Weights of a small transformer language model.
Size: 13 layers, width 576, 9 heads of 64 (3 for keys and values), MLP 1344 SwiGLU, vocabulary 32000, 78.6M parameters.
Training: a variant of Muon for these matrices, 977M tokens, 7451 steps.
MLP neurons of a small language model. Each row is named by its layer, matrix (gate and up: input weights; down: output weights) and neuron, and shows model dimensions 64-255. Each number is 500 + 50 x the weight over its row's rms, rounded and kept within 0 to 999. Numbers have three digits each. A neuron's up and down rows have the sign that makes its largest values positive.
After each neuron's rows, "fires before" lists the tokens most often just after its 100 highest values on Wikipedia text that the model never trained on; "fires after" lists the tokens most often just before its 100 highest values on Wikipedia text that the model never trained on. A number after a token or word is its count.

L4.gate1281:520524543475404464474567554545485581526537530458498533468395608436484405472343527487537514437612487464575623500427553571403497522600523473412572424510515502514563474509429494520522620536438575524514517392481439442523472466487548435466493522467459459499480493421606579441534458522565465495562504508478475534417605405591566383466593479511473411515567494530531474531502543570547525521625543486481539464473504541457541544502523519480551621500430521536499531459440547456549427505437467519499438503553565464427490423484411525540563378450462500512484603491504595607495455489518434478
L4.up1281:463564460453513492541580477552586474469555459461495574544557658390553452488471569434543488475473428524570447529477498498458552546482410540488486468646480494521499572565445559437436478533419485557434471513529587494487455456487510551437444443501466444483484436517437518481490481573468467439531501497380420419436437592495502404454458483520547562503532429662458465447507534464406449520535493495489509596512549602431507536566580495437466599573480446414502564499564515481504453529479509489498527503419493547454492567474563521553487477445513462463462480432503562487487489517542558583
L4.down1281:441493508550467518498495520416476596458494504512532520464546599515468575492572449420532442440502518462501588516643488503472605596486430525552535500546595518597560554470513521446459534515441491425428521583489490443541573421547537443486488502553502567446587387541457440457503547432504422498493487519489512523490559468639472469538446464392551531551490409536560499483521424485510468541570420438437469583553536460484479439530439506459537512518487463581454547547535513511469541562524552508469439487499412544525498516504465454606486488579577485543484436568507541535466423525505539497
fires before: "|" 36, " |" 29, "\n" 7
fires after: " |" 46, "|---|---|" 11, "---|---|---|---|" 10, "|---|---|---|" 5

L10.gate1084:475435494484489503483548602565554543584520517532573433568513463452521549597447486470529502545504493466549460503468530467590457538465497501443515383475491469518493446442521391526539572531511453496533485530466586589511460514503522497525427485503477426505504567599468495536499513526570493567561398458575425526408479537441507492525543519519490540573508521530440466418520449463516513467494499473442532495570481534413428566480446517531485528527512506447542556477453474578448578511441522526415413584492531488432491516425411553429546519471540527510552538515467528541478530512520573528
L10.up1084:630425536435465561525553438440520623547526501448499535572559461480399480503479399595553525611564431483506456597458434540640535549431445557470577470393507465459525471501504520517422539517563499469526463497462457551502530488457513489531547573581480507448541473530606472543424445576499491572477595530446464505413527497521569502479505487545497477496528524534501575481406609492513589477536437439553524532540446498551463461528482427579487571473593483463415411533455493539454435525431403536408550554542529503477554591432466450465598551464530519501519618474580563533476532557571543528
L10.down1084:578440558467505474456463560494525531573464500547474475557509522550499429560522506541524567484529465467568516507517517479482481483498423516467468583488533537556513569637537448499579520492549486433622462523466554544598608410463552361557673458485459568534441486499587476498401456569580605504489461555412433469414489496537525578496447537637431471481549503524495504502463500552515495464448418463629533553551492482424477591474520397484603494522480600488527485553510511459455432399536552567484502474535529448551525584450523458526462472508412473480519530486467601505495596600568481454
fires before: ":" 45, " |" 19, "ed" 9
fires after: "-" 34, " |" 12, "|" 10, " New" 4, " (" 4

L7.gate473:412517485596476563455563568512516546509432492469589490506562498471528552492581525496482393492488349536577554408369508521555509463514488531491488508498430525546544515509492561461489457513485522611444557474600605455546551477400507443460471517502531569483472514541462490440564498463521512517536567450461441439564531460527539390438613479447567455541561538490387499600588482474572478545500501559431641496489518480521489618502496584526574482505602449561406504471588452408513519577559525482591451493557530488505506519629474500505430477437571506424497510487480503532573382498480513502
L7.up473:438467577402458556471408477520536531497522492540546547491445543458441425489502517509488435470554460583506476494527513593480442520529426458443513450565482486485499488534588508500451532488505543550492492464559497459462475483568463443482489417476511481479457419477448464559590538505546591530511433575552465601381486610347448396618565583440512511448512486592563563531594561599543457465576478466543454459486613494488460514425439432486480422481495539522478486487502503529507392485599501493481611423507525551462446566465486437531448530479459483496506443463484562499527483465369493572
L7.down473:408491515482500603439475543512546503494448481480463526339502501500533537542477420496504438466490487463535482440407540471422595480476454516451536484457505498468445451504479528460430548470545507514431522542419508433412440448503502556438583444418478370446607571535499591531505576467494523362451505427511502496435455519463582512522577469484474514434449475535572458472413375465541490415563461539448542462444459590445478534465512493381446498422464386501468509527569439574456471386464418458521514534579489469482469564509488450483498448495520478486457478436503523539493479533541484432
fires before: " |" 45, " —" 4, " 0" 4
fires after: " |" 48, "\n" 12, " " 7

L4.gate609:365523420578520422508427521545592408426444507588557500550483511503502502597531403538535508459477588566439481348555479458521545510457466471495532443532514509536505437518586523465443481452440421544566531518503538508502526511450591526533467478438409475463530538493529557522540586567484600506457641490493437486533505499535497514507401551594591439485514491427546458488451456522522451545529407476539531495490511543558444522598458464501483580526443480596477424461540502437556477426588520531512512590502497437480493478595500374444615533524510460548463493390553509486450429511472489424
L4.up609:458446578504474537485528499407516468474475405551507563450497588397531515582559586490460493520465447489506519611551462481505535511414529544486454462491452434464557477538609550410405442396495522450542468466499496489437453506465434533496464550475487455441481492514491418503493445398492499551468469568473557549503590516547406578476604389517518489468569573541500482542509529546522612483483517553495518522475520592486426587522589551450509486460492621561559555436496449439457502500422468555517451472539591530540479534455473520520554498462557498585367473539515466551490499486497401521
L4.down609:470538551562521636534535464488517484506545546444459496449493470536424400441428490450461481455498510560451479540450485424470493521374516533371417449456501437468544497476480411574457557519612545574565398561524427552503436524523553460444462511600524361499562477452518517518526531566522535384459540504520541471436541546504525556593526535517451526572559506510571460520417604485488470493554490527456512590561527508538452543568429543540491468579456518484494407550461447454362427499547508562466443540452496535459466559511470520504335501510521464596551526556497496519455578409276499498
fires before: " |" 49, "-" 4, " Labour" 4, "s" 4
fires after: "|" 36, " " 14, " |" 4

L7.gate1169:452451446553484533454602496524390505536503486559489458486584544470431493476469539486470462549474443497537434488466460526556513425495556471446501554474561416435549548461525537542535518522446464488468472491507543454515564429466489583447436661481490482470511448541562520500464516515541520609475424515565552471461579452553510521487457449491500466472528451531463517577555505465454441518443543391533536362539586449535489458502516506561472529484555522508460418387455535422488509525529550518500447526509452531527536543530530362512565468521533586522511481506573433508527430380514491517
L7.up1169:509560585428556483503524547454450495467399450520479519469434545508540459520439537550448600505446466490540505451440504395548518553408550507529424527407505495572525497551461509475457504484436591519455559495414435541420431458485464550504486463550431523532528426533449592530510485518531500506477398380484467431522480494542485455470482500556597493450539474407447556602565488456510515531504524380471560478459459459539566526521483465548462538469619479536636483476489490462528506525437492496397505459501492595455487486492558575576508480509544484456501524533462529591464472524518493633
L7.down1169:540602480445521485382401517394385414529495481442497474521517517521492467570538491473495495512403450503458461474498556477447505498408469467489510479524562378591491569502484506557505586526555609493449519500543534556469551487529496566581606557519561491486451497563500541471450396498611515550464364479558488467571546566523538520489374525512590506508538430535517508552378521505538484500472498495576525432513599407537545473520483498466593517524599568418552523426426474476551546500438498534497518500528457518444439461504529479506512495585516472520494504519422478525507531481428515490
fires before: " |" 49, "|---|---|" 7, " " 4
fires after: " |" 33, " " 13, "." 8, " (" 5

L10.gate999:524478526495452448509599460562490547477581546501550552463522508520470512507502565397462389488445458572541498391414557499543487523440532452465519523538536561502473520499400455466493474486448475481453583440538477354590468451399521595429475522484504470519516468422529512512428551547490534405483448524553470586531480484493472480451453496473410555495589433475503452458543475530509538472484498443549479550491561421449616470440478476550457578509528490440502492448528540437452516537516541463425417460489371480502596557505493435556534470431445448530503520511515465588570536464507552499
L10.up999:523450449558473535432556453541466572517585550480507615456406506515520510454523553467516509510463448537498526518479543416590534539448495525437520449482489525436532504551532543515493477459536469495449536551573507442528482513449568586514469499482461458469482525495479423479559545488487547520447443501481555453532519468551543445495485488535564563568483447582583488571553469544443522592464443587527532572533456519393531487447545479504601428508496471492452518505551449456493461573576486537460532402478526460527478547493564408530443494530526533456433422571543549464521445433501495597
L10.down999:513443558461509517452566554535441469497490481483472482518513461430451626492426467557477472555565540482451545494420515482499531532446488490635480565478508501434558538388467469540627506558506485517392525343497507436439467421403498447508560490532433506440459565523515433488532460521606486498468491549456491422481514468548462502588472566428516486413502498450419577430433471484413478519432473451487458548451483565421555434472545538558531432493482486467460515425496452541433504493496440488511493491527543512436403483589521429679498520477466485511525479514452547446507476464452476477
fires before: "|" 61, "|---|---|" 6, "|---|---|---|" 4, "\n" 4
fires after: " |" 66, "|---|---|" 4

L6.gate436:433500589577486382504499563423475499478506490562584529606577471437486483499479492422387441517415502475476452518536445404482433497540576607493517435564431547471549525429478497469589459543476639538491460496503557434510576487572413497495423557528569554482570596500465463503539517487446479475513445513517512493464468527534486509532547451516448395440452489430481438555501489467544516463406663524502544408480543456528458524450530499470583489532525499492518501466551327390480603433406494446490483517515530469575475485504563528448512581493577417456468449566540489555468467490521554478
L6.up436:552609424511570386442450553438385435578506452531512543470438450476496550584408496526535552492417490450492535578517596538500489429368531487510514535486460466465491436529420452436564528537380504372492574472539478535537466547535472465464540462398435447456474592554398587504462554436436507587526483511552543554403539515474538504530452534499560495409525546523479460516542503470465451544511474517596488478479482508499535582481531488463635416451505530537396515584522431392475419370448459431544432531447547437426492415449557486475449404560429455585463466564515471522398558495640579597
L6.down436:487540537555485512505461563483550493544513487597449519566529460404521453463562482460422457599499469569593470558511461656539540503490479516462566487531552536553455548556536562568517485527498547454514475510548479415529565470575413477599497548528492532526651586480545477496554489572523467423554549493446479469503465532593437504594507494458493562509450546451538497494491511507546588449526584518464489502563602401553419504519417547553590416583513529489545450487471370479469508502554512565503449522541539477481425513522504501517507544448554471524463560529402458534485537549481519481
fires before: " |" 61, "R" 8, "," 5, "\n" 4
fires after: " |" 68, ":" 5

L6.gate274:616484491574522536477430538521465471607537422554457474526527451543593404434497449509457508467466555473515483559432502497444485519540402515455405433476538457521500524515441507533624457468502541507409621475469565478507536555518591495501569531425401533457524546446480506557538504479541586510616565450465448568555613500530455475477499546400549466553487554497435482420606417447495454510493564467459467496471476455526443451455482513498517605473507458467522508494502523413514585432432540543476462618426483441536548457480567468524594579547514489533566408469499505488549500600499504523
L6.up274:524535532465455469498466508536577416528474527507472534451486467439579483485413499543457595479530490417459508481445459514479403555496455535490465539577447500465421515479478443528459434480443430550446472471474478475505489411423459524456501517601516462497473535533453427467542528458539475450505523475507560538422534532466410565519537558454464418407533494535442483526536496463377498479494498367479556547567485520553542582556418440560540483464505586502472533524409629521443499443401464469502557520498477472526405512487564563647519545512520506486495509475483487431451513543592540431
L6.down274:400429532397381471414543529398490533589483424449468508490494411464493485511442507483573551546512493455506573567432507493463485477499464541499423548464540470444566470549497509482456445485486497522468444587471551535547505488528498497554585423463471280551516512486475504534527515523405455491578552524497503621488561521479455499536529472486531522428431523501482495479485433465462508514493456561521445496560536392541552649502606508501457474471489555521464454561473482436469557501484496503414469473496517479518543442486501533475485509493549485484560464533488519492520516501474551501
fires before: " |" 52, " of" 5, ":" 4
fires after: "|" 43, "-" 8, " on" 5, " a" 5, " |" 4

L6.gate196:462587532483500485590523492445555511549514498538583464467472462439423513436458544502564416491480573487562489566419488449470538491522531477442432517514419531531551472464498507538641499463481389464471466478464477455556503576476509456472444593476516564543521540554477430522540613453584448475553459497534496412532614521566438463553474494558528516601510437531488524600508540501415564494597386417566437509499515474590543377495524576510532453513488511552533482514422522451515494524549528464499484464505595548501502478529405513456475532561492419441521566413533464440434530535462552480
L6.up196:489484481456536546633472587533575591544496475527481539428507465476533546543505510449563454500507543494463497541463414469519496572555511540502526454397491486512503530542555533475521516538511516531587572480521497512447523515555487583449468541584345501465487467538419441548511518444541451454469545485525451430539475522473457544527517502440475436488422485471518469479533410413481516477445402465469469402507496424531598539564511536517462429523470420552515580481509496494509512419486482520507456457571565463518520532606604423483526489568524519524510523457470420465504510573518487517
L6.down196:556430478460443529532438518484512528585517447536571495575524409387435438412430538528478587472510503605477441454569496461522561551476458554586469554454508505446496475529451488570488590514543407531565473582537455487508435484533512539486507490600589550550482509511470556563469490556565430574473473533497425511467466480513392513493519442488516473499539536495506527481528524486468472501473525459498587461533485507470523526462510413523522515469493538553464478562483528414473556540516523492464433453538542563426557676476508428438587449611584515535565564463481455556605392501529645477
fires before: " |" 58
fires after: " |" 51, "|" 4

L6.gate1162:471542498371489598546552454577557431469452471461568439418447483447420573542417495564463551471465425547549392508484528502497623526554555483563500521559543530594473484502569470531565526511540395485559470545511607471478538529522514391514408502499562516486530504572476552460535547449483653601549487456461552501474477405569474489534571510477530510485553458532573543551516555513425548429445419596464442588501498579561421530526508506495472442545510536446539495522505543555510542497510459505449517476555585493521496496416476532484481522537503476459595378519500470486482538522511455527
L6.up1162:436511521478512422541511505444469556507522405556440505436540598493568581544473447469420575547587519455572509485511489506515546470533506513537492479446513518511612569492472546439528469536584521528510546481462518525508525506432537489515510513573497423582500412439533574499553498423495488518541483464508531548398424479465489511507555479521428511475530478499528511604476489513502502615593429427426489545568436529528626413499510473522532625493556641520439478468513494431565507582527498555478495616496565613499544463537508484465535572487525464492505492467479536573428600492568530569
L6.down1162:505559424461460627561435476485422432553540473535598461479460549522451471531473492545526531440479370480490498554567431478464466520414435458527559495524505471538465541461521497576610574478438543485492513546500553482487446511472557554505534516493446622518518493488488495417493561610548513492462505497426468515519570427516521430573591493381530505584551456510469560522436489542450552476440356487480568543581479522426511579587508493591368410468571465454508514424514489465539502507500491491501501499511575431508482480534546552541562499400502507479492479520441495514514455488417472432
fires before: " |" 76
fires after: " |" 46, " W" 5, " 12" 4, " " 4, "." 4

L6.gate275:504435445562466497368435572450493492492496517594567530506560510433548467436551489535547545490498458471388542589508458468526580514469534485418462444580506456441487487439511477564463434482523524490491430561559545538596437562554477521583496519571474541491462461483570534447497520577491587460478477477512503475471487484436475583517539360614498457580504543432466442422539529570515514493537488450524531501586471536465525512593480427504483560465416506541507520516541527495501510423451486559579529485491489589479476620542472406576503471522541479546598430517564477477492489506546549425
L6.up275:561516415486457448502433526532444515546445459609542541571489519519461525470462458507503505543425500552511547455445535453522559411501453499515454480563494604485441525462476534480476572475495610515480502465508459436531562453505505475553518509508493578429415478658505484419489516552468617465450547582435474429499511546387499570546529503546537441484594508509538545460526498561562446464456479453457530527487496565386483529477526500432445558551395634532508510621500510445430514431454519532485530500500497569418578482489508424463493529622535448504447464397618481547531499443502537475
L6.down275:498457517509506545534399509444469507593610442511554497527438487454542588374477479562517547572512435607464551499496529490461467603583361520614455515585494591506511400482602493543514517437582526409556521398480511443526470487549484507463561508540591586410547540527465493506439502535390505583549434557460492452449411441462572494570513555502471452553555497482436562471459461485518452461502481531396519408434513503510470524543457463468554486521446585611484503511534495478474527493537501428525464488447431512471425528441463541507415512486561482568573428515551471466556440544525537477
fires before: " |" 65, ";" 7, "." 6
fires after: " |" 41, "|" 21, "-" 8, ";" 7, " No" 6

L10.gate873:402545509497518498484440413485545589552623444469524439503486450484449484495532532546617453559514538449507530538481503570428493447518501459541598422502472538524529443458555489487605465529475510473471455474536434658424455525548458580574481580503510479472450473553475484543556496475464526552511465467425505473496499403452545512499592523528397428462444431504454536477571470398509424511486552418506506518473482451560537622500526464502468488536567581504468524662482465514427570522518491632427453424437513515538504516575469435443537551498423487495462537485596406460430471528504548393
L10.up873:523575494470428395466513455505487471563470424522489508551508570549439514418496473477574543547428423534421476539497580523481455491548430521506504551531528555505519512489464577578544445492521549557486460504523434463459493422536408453477445517406497466431432448511490508465483519560507459475544426574500534536543528578513512486561480519570480457523484498483501515613550568495527525530545494534492415496578482456478436445416503517611531510417494521567490478468594477575487386496524424510510481434532555447464516566433556476484537448485490656387463629492528499526546457531474567507
L10.down873:450524549437515508431576419476466543504397544506544531515420502570455511604411465523499561538462529585460431514598549470482488482578600583510462566515460458521482502506523468521496578391512504499443556510507503502511489525547469500453532425496406352522507587547451503661431431608475477488530427483472493503524486556451553558462496544556427543415530483486494430444482496523581382568388508538498506468444454503485483521569519476488607551444420429366459621542530532528544440615517410477475523511473435472431440513490506473588458565415462499519491558464428600400539522507448426488
fires before: " |" 73
fires after: " |" 80, "," 6

L7.gate1247:437529520502547441506500447559440491495487351408564496480546558516468502547507549451503566477474618584538451588460593460618529509470499600460471553566517478464496566526405521556464446524506549495505521516576518469507436533478510459546445407582481434459568488532443588480552508558430507525546510568533557389531529455525490488461406566520531526576458480486420468474513459476544503583484523426449497481482509525473469517463578547570642421514572509553573523529526490488513492573476489390581637469510398530488478521472510463517583528387389536523532526444485513504467499573497500530
L7.up1247:502505493548502590469487535428457484526474473424376464435547459549500521644583556500570508336541536501441443516530506400580501436449510420496466613512530488499456505615499506538569484567559567584582507551486527530434483490507513493488456428465472462552487502497557582429530476548520433454498486477541453541461509581529457526523515476497507483495455528557564408514613485442514381547581494478554522485504501443464471529542496506484517432567535482552586442499517458438534475548589598389534499532486522486559568536484504487438495395425562498493473486555491515574456452563474466521
L7.down1247:503493481472429472511452466413518531503564513499498522395439493553504435489520537560537511517515539521493417468515619389482520536516461465535515579530467452457499515503441529539403516477438520484496496442453456460475473444369498528533488487542480560464529529522466483461503533470400458485512452530595441506532530479517511597486474564461412462516528396555452533527439470532479508515545479552552543531481572505546461529468482516537513475562532522507514587434543474317500445566533485383529604444434513458545544500562525524483486456547492490461509576518448515477403473478429578600
fires before: "|" 50, "-" 15, "|---|---|" 10, "\n" 8, " " 7
fires after: " |" 59, "|---|---|" 9

L6.gate190:379440410469550498439435514507561500472433492513554499418504411472510574579529520504576498488399583562603458534482440562529494472560562492546454497435493538469512454528553530679399499556487480577492446530537540432485500522462512562538542468560556575425573544514491460504402531504559504476406532522449510503469545536568417473539508540554588461481569517520504477496544511528533537458486460510504614566495424472470486474475548454583506437509524514502531614492523523527443570545502417460508533527470468495497480630442444445492516535515505473511571488453521466577533519457468531581
L6.up190:513468470481555511521425491534529536517485518549499603522533392559509475583553501481452378465499492437422504511572514491585441476558478542567430409435462565462484408437525572630479442535524544466609423592480472462498530506525474473573448534536464525524524519476532473474456490493514560480513480481469510493529507527491587537462491495527538460483457408430464524525506536464479478464478418544457585548490434569608430488556491499455549496485438502457437507477423521547527511424461410500512378457501525478555482606425555483533544478564554445442626547514457413554492500550448452560
L6.down190:525445466483547486546497471465559505489502440542531459499475407443439484501456496483509498380492500555513449470557466515484459456530573525571440531398517485477570494453437593544417529512548528541531498461500499508521517461471534427516556516514491643570463491483573465588430506529554485526447413445459568497556472543601471508495596568494486405474472520535494405515460499510517473559487520478469506511566491430499387464499478579492480530510397529409600409511538607520492533528419531462556440519428541557480512501522597517440520530522492478481503496524418440452412567547495489556
fires before: " |" 44, " medal" 4, " Rochdale" 4
fires after: "|" 45, "\n" 37

L4.gate1180:443509446446438584441515440485445474501488586484420598602458420519500424491398547409547427489435565469617475434632490542518443391396501557479510516472415556581457499510525560482553429555517487509487550484405565394515530497516466525511548570615489388538467487480497499572535454425540472522551541524515499523511544384508529431476507470501558555561468521460451415602519557548560531486509526549432549518560487526515510498578499499504513426543526519503559576505474452584534530535540497491494528441469511532590525536576449415472404525548587505453532515467433454435583540528567475559
L4.up1180:590574433428394514458529550500540561490504529420499452541502495525481495463457454380461426493499495483479545501518599517518651490479471470511516473534537489542545482487576570553464428378556478484528540554529509532464537377488409472518506399492483526539518593420473405524445461418511375443474461490474470511498471523494520466506492437536511499548527495467533498576554406480527490441516532498486473486478521513564475492544482477561527527461650425532503478417565594485520448553534503457522548384530482462530473598456574476460538537454485556478453533526547567538572487581504432490
L4.down1180:421541586429499478508557566508541417567469557489569457488517441566470481548522459529576476416551566498488487504509558453509378475537417386481514513576540509471536561521507488551590469429437542487554488447489461495519530471514467486517448511446454646511551460559482535484521492563480479478504464474484417417435545511479501473504514477511548467520428520475487502508555504501583460471538550425416547562514446484477557370480548548495495504536546432493509521477484585364489496514471477558564607484478593522517467539520535477520541481456435494447498464527431569525528554405587530458
fires before: " |" 61, "\n" 6, ");" 5, " (" 4
fires after: " |" 47, " –" 11, "/" 9, " /" 7, "." 4

L4.gate351:430535574530562443462540568533426523494527489486467565491453511433516546415465461458543505479518528483441556489522482559431515547410496517554580528479505559492526409481466439506645477510516452402512507495480492548469509548434488480461482405456536557551518467491520554437500486520442502442520503452531525564533500479548547519454465530503563535464460553521456515476490483495560520543466515474531481560521490513468494463519541461543555468522488434597360502492578502485486564500450605537427551466507510478513531457449499556440436508443440530524516441507517463467459474500473589461
L4.up351:496514392491501500458436454493496465530531541573555558488551538505515538520428471431455516520496372430453509536497469501432383469416476509493493487527549520503473586480387474425480473533509443453500544485508433555492413522495530560473483424515432382490446508512553477535462524607462544529485445488530495480519484506561510511539558479420509455499584452549613518517525452545537483514452445365399417377465539443617570629453526422496477549470381416606556457491485599575570464560551422472503532499420625395436524453498480473482464458499555465475517570488474491471460483433554495540
L4.down351:484528484561484501464427491457548481462571477497519527516449402516536452463513459462476507459492409508549523547515533396432471435457446538484474506508493574471487510478521555485547486612495446526502541519496525455446479526488543362449499507453509527418445499499614572487517559491440503532465553504562403544563405576554509523499473497540430588493403496475519564523540482494566497530451525428439392468390419462501556570525512510519528495509433370473436505467572492517468495451488516452524532498433510465420509461455555486513484466518593476564597541588466527408380483492475566555
fires before: " |" 81, ";" 6
fires after: " |" 84

L4.gate113:577521457511468531534504480594507525533505508458546492498417455453551537554450498482526557422540478461576532482516475564522511480522526530426517483485438474392464442610424355470495502530432534543417551517504494461471508623543456522444528558550476443497418523527486488468498416471492497529432404547394512635511508479587496429516421441490493491451457475523413469495543523432486462480611532474606530507501579462488539412622494490456552536464478496425515587486423562460495427423514579516499483464478540566433520438507538411549416552486512478396450442539520527486435527424433512514
L4.up113:560472440448522534463433550498503477502403392480472474528578445499418540472496512523521407520444612448521545543392523526504389563483526518424456523512421507415528504567508468440500504452455451501489489498444520493459440475517570591427498510568483453442383505537593525581483504551475439494440489556470507576511468488495517540478583521523519472553427421483485505463602452452519429458452525555612501493491532525536468426522484369627461497494527410471513511594581578491464463487530542499496487514502502489478477438614412482498513427574524516454458546479463467483604514454465490481
L4.down113:567476439541493510450468487514529479500443453470581544549465563457491471555516487378514445596445596506538598542517568441421444526505514508458446472447460596469586516557563529538587478554369490475469448542423549519569555501437493526513492459533590321440475539571466623530450522477634500485477463475519485540424359506510494519509508514557549451491482356458477488457500501425570504522364550432583566508396528500479476475411564503487469534488458627460553475539464577626447520519554461484367527390532486550459524552528443595435393409558620486521437541484454416429518467527500518563
fires before: " |" 73, ";" 8
fires after: " |" 77, ";" 6, ":" 4

L6.gate1078:423614517511527572583507578484491496571561408542524507559537499475526451535490482450569512613527520520506508499512560518492599455580587542559495532466398423527560457538539493549466462542445529511541518489455497469498444452580446497555503438539479505506502590494500548525510524504494483573461442544468406473488589555458462537449603519510535457487433453456538544569458479633520552524489517455596412585412468555474461587410506525528524653551494535422486562450535459455425472508467547565534482526521468440527447500434499344457484463516446509453517493505519419467436518402526473430
L6.up1078:483535616463537556464485565569540450584483424456467408493504528516514526506531476455452465489520489570587483469470471463566441490524504450546532481524519567423480503576458464486555539515623533466541577473508509424441479495535551460467525475524486564484490464562576466387429508454505511503439530536513479546560456482574396467478515463469508466531417394531506482587436587500398471427524521428442544547498507541467450495503557466563427527477473466583464482514502413451516546534563463460532535484467512489533542466586449489481475533425477466520487465565472544537535498616634445593
L6.down1078:474502592508517536470489478547507564554559555472401539492506515518517468432435425472492525504556410446525481511469524514548469475443435468581553492462563416412447448521579547458607553470490490542435503470630496486500532584495543580414467473451459580458518468554572433528436551478499422455496504485572385532590503407607433471510481483439495503539527463552491523549428446609443436492524408412459509503499510500496461603546516503556459580531508549392485464517528410504481517590542559534456492528533461500449551549485544545562465450441502503513475474546390492581528497574535461493
fires before: "|" 24, " of" 19, "|---|---|" 6, "|---|---|---|" 6, "." 4
fires after: " |" 36, " the" 25, " a" 6

L7.gate668:465400398567532448509519508479481504466447463530530477429539526497462563559515389479415509565509422506538539563451501456558502490560495505442467509486516542472501459549412510530419485560533527463453489416438492530510368524548452463454459551523469421598498408462486389446574494473491615501452599573462454504516448502473458404439549413512485500489496396450451518533602486365452371496508488506546491538474486517571581495454463434478423468483523490433486497449523471464440493536518475534455520482446567468475472615529521523530564516489551493488449510467515548392464389480451456452
L7.up668:472440534551533486495495511535492465453476484508475568474417493508474427502538484442513467474506523513489499488423544553529428510567487474431490561554428519486474569485514468432491464506581554499492511512579447551548479504556478477419601513455457480457550532597592490550508574437478500519596528461511469480453476555519511493501472487501524456469510459550518597579490505440459470503563433520475481516479426562460385530466519508591486555468487537563545573565479458531478463501479450584504544492513472507564490539532429434434431423401449512502550438548497473506491563567459430524
L7.down668:505497586534552467476493586525517586427465518463499487505582499456502510524567614576385550537462566535525543515443494463379572467598541374523449515513577518462479407496468527489603534487482520551481523509503572448540573541569547517538532479517527592451518451511547609366454469498442535464540566496372504503509475509499617507417555415533561505553492346552533475514532482501593494530497462403542507501439555505515603470516532578522609446522439506458478470526503472522489464376521458439469499502595512472495447482490538487532407603494471497523473550493443465475497428494484557516
fires before: "|" 36, "\n" 26, "|---|---|" 8, "-" 4
fires after: " |" 49, ")" 4

L6.gate73:472486546447522492432550396447480472534541415514434485582513566533478533490576510513510579515424502510474425555437572499551545452556566451477507447523505440479507512455412464586581514533567469514488513477501492439507467515492462509591499532485492450521543431596503529554488485543505514523489509528498547500445607482536468506553555589404590464548491532555449532463533491493537507509455528390506524429491552456477466608445596446585544432462459526563609476488502424450498520658630545439521455440460520496595459565560517441530548483486506613563502523429458556489548589501533450432
L6.up73:522472424513493469409448540507455426485489513540529506507540497492539385505443545528465519509509520514496515422450505450573577516527461461455469440466592464431521441476539656476602443516464520509426500420585559466458545487502526437499521491543537493410505497470543556521489564467492454434461611465514503318444514455523460508498422458483602517441530551447418497484555517456599524537466553476580538447453524508445397546476511487436474448569454503524467423445465525525421460471564518406482492398443485429524580422520632521517443531537553553439534539448495523404515429532476523439
L6.down73:571461537536451439496445518435445581504540430522457539527439501538460407500528503512511543518465549545556504458511430492556526465494591526481518515466473524416450498521419393391465560465478430481446454346509459413467505463488418540566514416487458730471539493446467606537557534515517497534481473502520548430433519547513501546530491553520432513527519473549443506414507436442492515450530513442475542486578539466565452463502567539420477503549494588544559454484445503403501521494492538469512464463570504498483619442599542483520524470515542587490559549381431487546596543490432408490
fires before: "|" 30, "|---|---|" 10, "\n" 7, " " 7, "|---|---|---|" 5
fires after: " |" 52, " " 5

L7.gate888:485508438526524563458453477446469499512537529479453414435484466463490419543566526560524522513446531446439440417495449534475438496583558441552515526436461463550490409462441544555515555480519484506521420534502512535446471434428508564470505594508521500554504447623502559459464535534427543522458399510508439492565460511472469537531484521514612526487503563517532555504492520424455575435542570466545501458515529482472596442490437544528553575525518552563535449484596524561468492518534454408525516498581517332480513584500544408595536515495498477507510433545510459543493490572501452434
L7.up888:483444594483502394521543513441466432416463469507552491592479431480527532600507516456483494708502468542547570476505511506519588541442418496553456544484506525516479483375460545506494504522477533431420498574471450633481497436476581429531558461435461404386499518541503465484519427424537562600479509505512585457505541528481606563476518498520430413535488529569473534482497523518456548498466572498528508548591500502426486512469507480503550589564395498527523548511461447502497487525467418521508466454481458510569528478488506518527439544504551569521451457454524503485554580450534458555
L7.down888:462453480482460461553428461526408510459448495478555503639459556515473477478486514480592514569492556534510539586467487476561459518501557474417390493503544541523593464417521572530452534497496485510424491495496508544453529514530517472561577491451438303498508554553526475358521419466368499556513489508423545487443470515490584528405468474527415434441509492532600532457502488486426420391451521550447506528473467510503444631507493556504597473522522508485616563476567461516530567485498490528463489435503512490577551535474501490417457479477533465555414505553458611438526480454536522574
fires before: " |" 66, " " 9
fires after: "|" 50, " |" 16, "\n" 8, " Party" 5